Part of a small language model's weights.
Architecture: tied embeddings, attention and MLP in parallel.
MLP neurons of a small language model. Each row is named by its layer, matrix (up: input weights) and neuron, and shows model dimensions 96-159. Each number is 128 + 32 x the weight over its row's rms, rounded and kept within 0 to 255.
Before each neuron's rows, "fires after" lists the tokens most often just before its 100 highest values on Wikipedia text that the model never trained on. A number after a token or word is its count.

fires after: "| " 42, "." 33, "–" 8
L13.up155 [130  66 149 106 154 148 151 162 125 188 125 123  92 150 140 123 135  98 161 160 114 107 150 172 123 126 159 140  88 118 152 164 122  60 127 179 151 150 110  42 152 139 158 150 111 133 150 127 105  36 172  88 172  87  70 134 109 138 156 149 148 123 134 128]

fires after: "." 82, "\"." 4, ")." 4, ".\"" 4
L9.up1077 [111 114 128 143 147  96  92 102 114 121 163  99 136 150 105 112 141 157 175 145 122  87 106 164 131 179 143 189 116 123  97 114 134 131  93 117 113  99 138  94 116  60 109 152 136 177  74 140  99 146 149 111  32 100 132 129 107 106 111 188 119 110 141 173]

fires after: "the " 29, "to " 6, "a " 6, "and " 5, "its " 5, "his " 4
L11.up1357 [ 83  84 147 165 201  98 108 120 109 118  88  30 160 191 132 101 133 103  81 141 130 123  99 181  98 141 140 143  84 143  84 133 125 116 112 172  60 131 132 164 102 148 133 142 133 102  96 126 124 134 127 138 126 121 154 122  85 131 143  98  93  97 126 148]

fires after: "|" 61, "| " 4
L13.up1458 [157 129 123 123 168 143  89 111 107  99  99 126 158 108  81 157 193 150 137 131 154  90 129 125  98 170 119 138 117 138 104 105 186 133  61  98 126 118 114 112 178 106  85  82 134  90 164  91 153 133 154  83  55 125 145 133 168 105 146 164 133 117 125 153]

fires after: "| " 58, "; " 9, "HR " 4
L13.up926 [178 116 157 117 104 128 116 115 125 110 181 117 129 150 154 137 147  89 146 154 159 111 165 145 109 110 111 162 118  75 152 140 135 165 102 134 110  89 116 170 130 141 121 130 135 159 167 107  75 113 140 144  63 134 143 178 137 146 142  48 150 118  73  96]

fires after: "." 20, "–" 15, "as " 8, "," 7, ":" 7, "\n\n" 4
L9.up37 [128 123 134 102 166 130 155 181 159 111 148  78 156 121 102 106 156 114 122 142  90 141 138 179 104 101 145 120 146 108 154 136 101 172 182 160 123 107 160 133 169 114 187 135  91 103 172  96  57 128 122  66 103 163 161 137 138 167 176 130 105 127 135 166]

fires after: "the " 37, "of " 5, "a " 5, "The " 5, ": " 4
L11.up228 [114  58 149 125 158  46  69 146 130 121 121 151 139 154 100 158 110 118  49 106 110 151 137 160  95 133 132 119 128 124 113 120 146 134 171 164 122 150  85 144  96 160 135  93 106 135  92 173 121 179 122 131 137 113 147  99 112  92 142 147 128 119 111 161]

fires after: "| " 49, "." 15, "in " 4
L9.up327 [169 120 184 116  83 159 115 152 121 206 170  67 131 115  96 143 179  83 150 134 110 119 195 145 119 166 119 196 108  73 108 185 131 147 104 143 149 128 150 149 118 146 113 177 130 126 129 152  96 162 102 134  90 114  99 168 137  36 153 129 102 152 159 170]

fires after: "." 22, "sk" 10, " " 9, "ch" 7, "g" 6, "K" 6
L11.up603 [112 113 100 129 115 104 140 145 156 127  86 142 182 164 136 118  88 118 161 196 161 174 135  55 116 135 102 122 165 155 123 168 119 124 127 114 159  88 182  90 129 105 175 182  99 133 134 112 115 147 111 130 136 138 116  86 202 107 107 126 123 116  95 120]

fires after: "." 58, "|" 16, ")" 7
L9.up1304 [132 140 147 102 175 152  77 124 100 177 203  97 176 121 104 149 193 117 123 176 110 131 137 139 184 159  96 162 102 142 139 150 172 149  77 130 137  99 132 127 143  46 140 149 178 117  90 125  98 141 114 160 106 108 107 130 124 128 147 150 150 115 124 174]

fires after: "the " 37, "The " 16, "U" 12
L9.up1173 [149 125 140 123 158 117 129 163 178 144  83 148 141 162 150  97 148  84 116 175 178 144 189  90  53  94 109 191 146  62 126  91 178 144  88 115 169  96 118 111  66 145 105  80 139 150 140 185 133 160 103 180  93  60 116 152 171 168 142 149  94 151 114 110]

fires after: "| " 29, "; " 18, "Marco " 7, ", " 6, "4 " 4, "28 " 4
L11.up918 [ 97  89 120 145 181  97 137 175 114 132  67 178 131 134 101 175  98 150 161  80 155 114 165 172 170 129 119 170  96 136  48  93 124 138 122 163 143  86 134 120 114 179 112 167 118 105 142 132 114  80 127 108 145  71 105  97 107 153 130 148 164 106 125 105]

fires after: "the " 15, "The " 14, "H" 8, "\n\n" 6, "B" 5, "J" 4
L11.up558 [128 136 168 129 216 117 105 136 153 135  81 126 116 107 120 167 118 146 138 206 111  58 136 181 119  97 133 132 119 132 180 132  87 162  97 157 206  93 156 136 106  62 121 139 150 127 187 122  86 118  65 195 123  93 111 162  64 144 101 138 164  93 123 105]

fires after: "/ " 21, "As " 12, "in " 11, "as " 10, "of " 7, "for " 5
L11.up1326 [147 131 135 138 122  90 162 167  63  71  75 132 178 184 144 146 140 149 123 190 145 135 146 137  84  84 103 136  98  75 111 149 106 142  66 184 103 162 104 153 127 140 108 153 124 131 145 179 118 178 136 113 175 111 124 120 127 104 109 140 108 147 114 160]

fires after: "| " 59, "the " 12
L11.up1354 [160  72 161 161 121 104 145 207 167 135 106 133 100  87 169 142  46  96 166 198 146 138 117 161  93 151 103 125 172 124 119 153 140 136 131 174  99 120  79 152 126  85 130  83 148 134 127 170 107 174  65 162 115 101  34 159  85 141  85 122 190  81  69 115]

fires after: "| " 25, "- " 16, "a " 6, "(" 6
L13.up59 [126 163 166  67 208 123 138 118 155 111 155  89 158 125 126  87 109 180 151 128 101 159 211 147 182 159 118 148  98 110 138 165 121 143 122  97 149 140 112 136 147 122 174  98 156 109 160 175 152  74  48 181 138 104 175 148 120  98  88 130 103 126 147 139]

fires after: "| " 41, "D" 10, "; " 7, "- " 5, ", " 4
L11.up58 [147 150 132  88 150 181 108 148 118 104 125 127 164 124 120 172  96  95 133 146 137 102 148 157  90 117  78 102 107 122 158 137  94  89 144 113 114  95 157 125 130 102  62 106 100  66  96 148 136 135  57 117 121 128 151 167  94 116 157 108 144 135  98 131]

fires after: "the " 31, "s " 8, "The " 7, "'" 5, "\n\n" 5, "=" 5
L9.up1112 [148  45 122  58 160  57 118 130 177  74  92  70 146 171 121 148 118 196 118 173 122 119 154  90  95 136 109 136 118 115 133 126 162  94 133 135 108 140 163 134 149 117 147  60 125 156 102 121 126 160 129 128  56 120 148 150 117 158 110 164 125 105 120 113]

fires after: "| " 50, ", " 11, "); " 7
L13.up132 [126 165 139  98 173  89 142 132 112 147  81 168  80 111 165 157  74 153  68  87 174 117 111 167 170 128 105 176  69 163  97  96 141 127 135 141  81  93 180  98  75 158 128 112 135  95 154 146 150 151 134 152 140 101  54 149 128  84  89 121 108 112 130 142]

fires after: "the " 42, "The " 34, ", " 5
L11.up44 [112  58 105 131 137 139 171 150 145 137  61 155 114 159 134 126  76 114 162 114 169 124 152 102 118 113 129 132 139 166 136  75 202 143 100  98 151 113 123  84 132 171 160  92  67  96 133 182 131 183 124 143 166 142  89 140  88 148 148 158 126 168 130 112]

fires after: "as " 19, "N " 8, "(" 8, "As " 8, "and " 8
L11.up638 [113  72 120 133 113 157 175 136 118 128 128 133 101 188 137  85 133 158 169 204 205 160 163 142 168 104 111 180 147  85 137 114 108 139 108 167 125  59 150 112 139 131 120 110 175  88  77 126 129 121 111 170 130 142 102 255 129 116 108  62 145 130 144 141]

fires after: ", " 32, "the " 10, "is " 8, "(" 7, "," 6, "are " 4
L11.up865 [119  86 130 184 161 168 115 141 137 148 134 154 178 177 115 108 114 146 130  96 128  74 171 146 160 137  98  76 101 112 125 136 143 102 158 135 129  72 110 144 154  80 148  95 106 143  98 163 145 136 118 149 167  87 103 132  72 193 118  86 129  82 136 130]

fires after: "| " 48, "; " 9, "\n" 4, "it " 4
L9.up90 [174  70 194 115 102  87 136 139 178 175 115  89 107 124 159  80  60 126 126 143 138  93 155 120 123 104 125 116 103  76 133 124  96  86 115 134 106 128 184 106 149  98 228 142 133 194  86 128  86 158 115  61 140 105 114 141 129 100 141 100 155 153  21  91]

fires after: "% " 15, " " 14, "0" 12, "0 " 7, "5 " 5, "." 5
L9.up719 [ 84  96 144 152 151  74  89 126 116 133 152 158 156 135 135 100  70 135  71 128 141 113 141 128  78 147  85 130 140  97  69 134 114 129 148 100 127 140 160 165 115 171 192 113 163 151 125 122 196 131 131 186 128 142 116  92 169 128 141  78  86 138 121 148]

fires after: "." 31, "," 8, "% " 5, "(" 5, "es" 4
L11.up976 [132 124 156  96 192 125 125  74 160 137 120 115 178 157 117 104 130 133  82 129 138 159 134 118 164 153  72 134  57  89 123 112 114 107 149 135 126 122 115 110 131 117 100  98 153 111 180  80 100  87  77 100 157 107 156 120 107 176 151 154 178 123 125 180]

fires after: "|" 64, "| " 12, ")" 4
L13.up548 [126  78 113 113 115 142  98 172  92 148 172  71 146 134 135 141 153  97 121 184 162  85 113 141 206 154 144 155  84 149 155 114 111 119 117 133 160  78 155 102 116 173 105 144 158 136  62 138 108 127 135 186  93 150 127 139 144  59 142 164 187 137 136 184]

fires after: "| " 40, "as " 19, "." 5, ". " 4, "/" 4
L13.up164 [ 55  55  98 161 121 123 210 167  92 164 100 135 125 133  62 201  98 123 130 165 137 165 102 216  86 129 134 123 138 146 159 115 116 145 122 149 162 140 131 100 109 104 192 187 202  72 149 173 177  83 151 143 141 113 146 201 114 140 117 151 119 139  81 125]

fires after: ". " 27, ", " 11, "." 9, "A" 8, "\n\n" 7
L11.up91 [157  62 167 186 145 116 181 150  99 148 134 131 159 151 118  64 131  95 158 155 109  99 133 173 148 100 147 163 131 128  87 165  82 182 136 187 164 140 149 107 119  92 155 120 139 174 127 220 109  86 120  98 136 161  77 134 163 153  91 121 141 160 162 156]

fires after: "| " 52, "-" 5, "\n" 5
L9.up1510 [177 109 194 162 114 100  85 129 184  96 115 165 142 195 113 197 145 122 157 168 132  93 144 141  93 135 151  96  88  93 126 126  88 166 148 138 130 106 117 131  97 135 128 135 113 129  91 144 115  97 118 112 128 119 104 118 143 181 204 154 164 129  79  91]

fires after: "\n" 38, "- " 22, "| " 11, "Pld " 5
L13.up1081 [165 167 160 142 103 162 122 173 109 172 112  89 117 180 165 153  85 106 131 160 175  74 209 152 110 138  88  83 104 143 121  95  70 204  66 124 143 134 162 124 176 153 116 130 121 121 154 127 132 134 112 115  80 159 160 139 121 182 144 163 167 155  79 134]

fires after: "|" 56, ")" 7, "." 5
L9.up432 [160 158 179 137 165 161 136 172 105 177 183 121 195  87 117 116 142  85 107 162 105  79 134 239 124 181 125 151  81 157 153 101 157 154  88 138 141 119  94  65 163  76  94 141 155 159  50 125  85 186 124 126 115  74 109 144 106  73 129 163 121 103 144 153]

fires after: "| " 48, "No" 8, "\n" 5, "- " 5
L9.up323 [147  99 142 112 147  92  79 118 188 153  64 126 108 199 145 107 100 139 114 176 130 132 170 108 139 104 125 133 163 109 127 151 168  98 137 128 121 103  99  58  85 118 177  93 104 106 151 143 120 124 113 148 109 137 116 151 153 127 129 140  63  94  64  95]

fires after: "the " 37, "The " 14, "200" 12, "\n\n" 7, "202" 4
L9.up596 [172 113 123  80 195 117 124 140 143 122 104 188 152 178 137 170 161 160 176 171  64 140 151 133  89 146 106 185  60 126 183 161 105 191 106 147 113 148 112 125 165 120 103 133 105 133 136 143 173 171 113 101 114 145 110 134  47 178 149 147  94 103 119 146]

fires after: "." 44, ")" 10, "|" 10
L9.up626 [153 135 157  92 128  99  27 115 179 127 133 116 118 145 134 119 139  98 126 174  74 164 131 172 129 104 127 159 100 147 166 143 118 149  99 124 140 108 151  88 189  99 149 132 148 156 129 158 102 124 120 130 119  95 144 135 139  99 164 158 154 107 115 169]

fires after: "| " 36, "(" 8, "on " 6, "- " 4, "On " 4
L9.up1272 [157 160 146 134 189 118 125 170 113 125 174 106 169  80 131 199 101  85  96 136 118 116 116 205 143 124  95  97  83 134 180 122 134 160 141 109 102 135 179 111 116  58 104 141 105 122  97 143 143 122 100 148  71  94 160 152  89  97 110 127 102 144 116 112]

fires after: "\n" 32, "| " 12, "- " 7, "He " 7, "also " 4, "who " 4
L9.up1246 [ 79 188 100 139 129 118 107 139 207 138 170 107 132 100  79 117  62 103 122 118 149 149 177 166  93 126 169  59  66 115 144 158 163 166  82  74 121  72 137 190 152 162 159 193 108  83 102 141 134 110 134 144 112  96 133 144 125 140  87 146 107  82  75 117]

fires after: "in " 17, "as " 15, "In " 13, "a " 11, "For " 7, "the " 6
L9.up951 [168 106 138  62 123 125 129 135 127 103  80 116 146 159 113 182 181 136  95 207 134 142 169 136  60 116 100 143 149  87 138 155 108 158  99 159 146 108  77 132 124 184 193 162 182  77 127  99  33  71 116 136 106  82 150 149 111 151  73 104 149 171 147 165]

fires after: "as " 35, "2" 10, "Ma" 9, "As " 5, "a " 5
L11.up480 [148  71 123 150 119  95 135 178 119 107 146 138 133 154 125 121 134  62 143 144 149 159 162 154  82 149 155 165 106 143  80 180 111  97  48 114 152 124 123 181 141 118 160 132 166  89  88 107 115 151 126 110 129 163 170 155  68  83 151 109  89 152 140 128]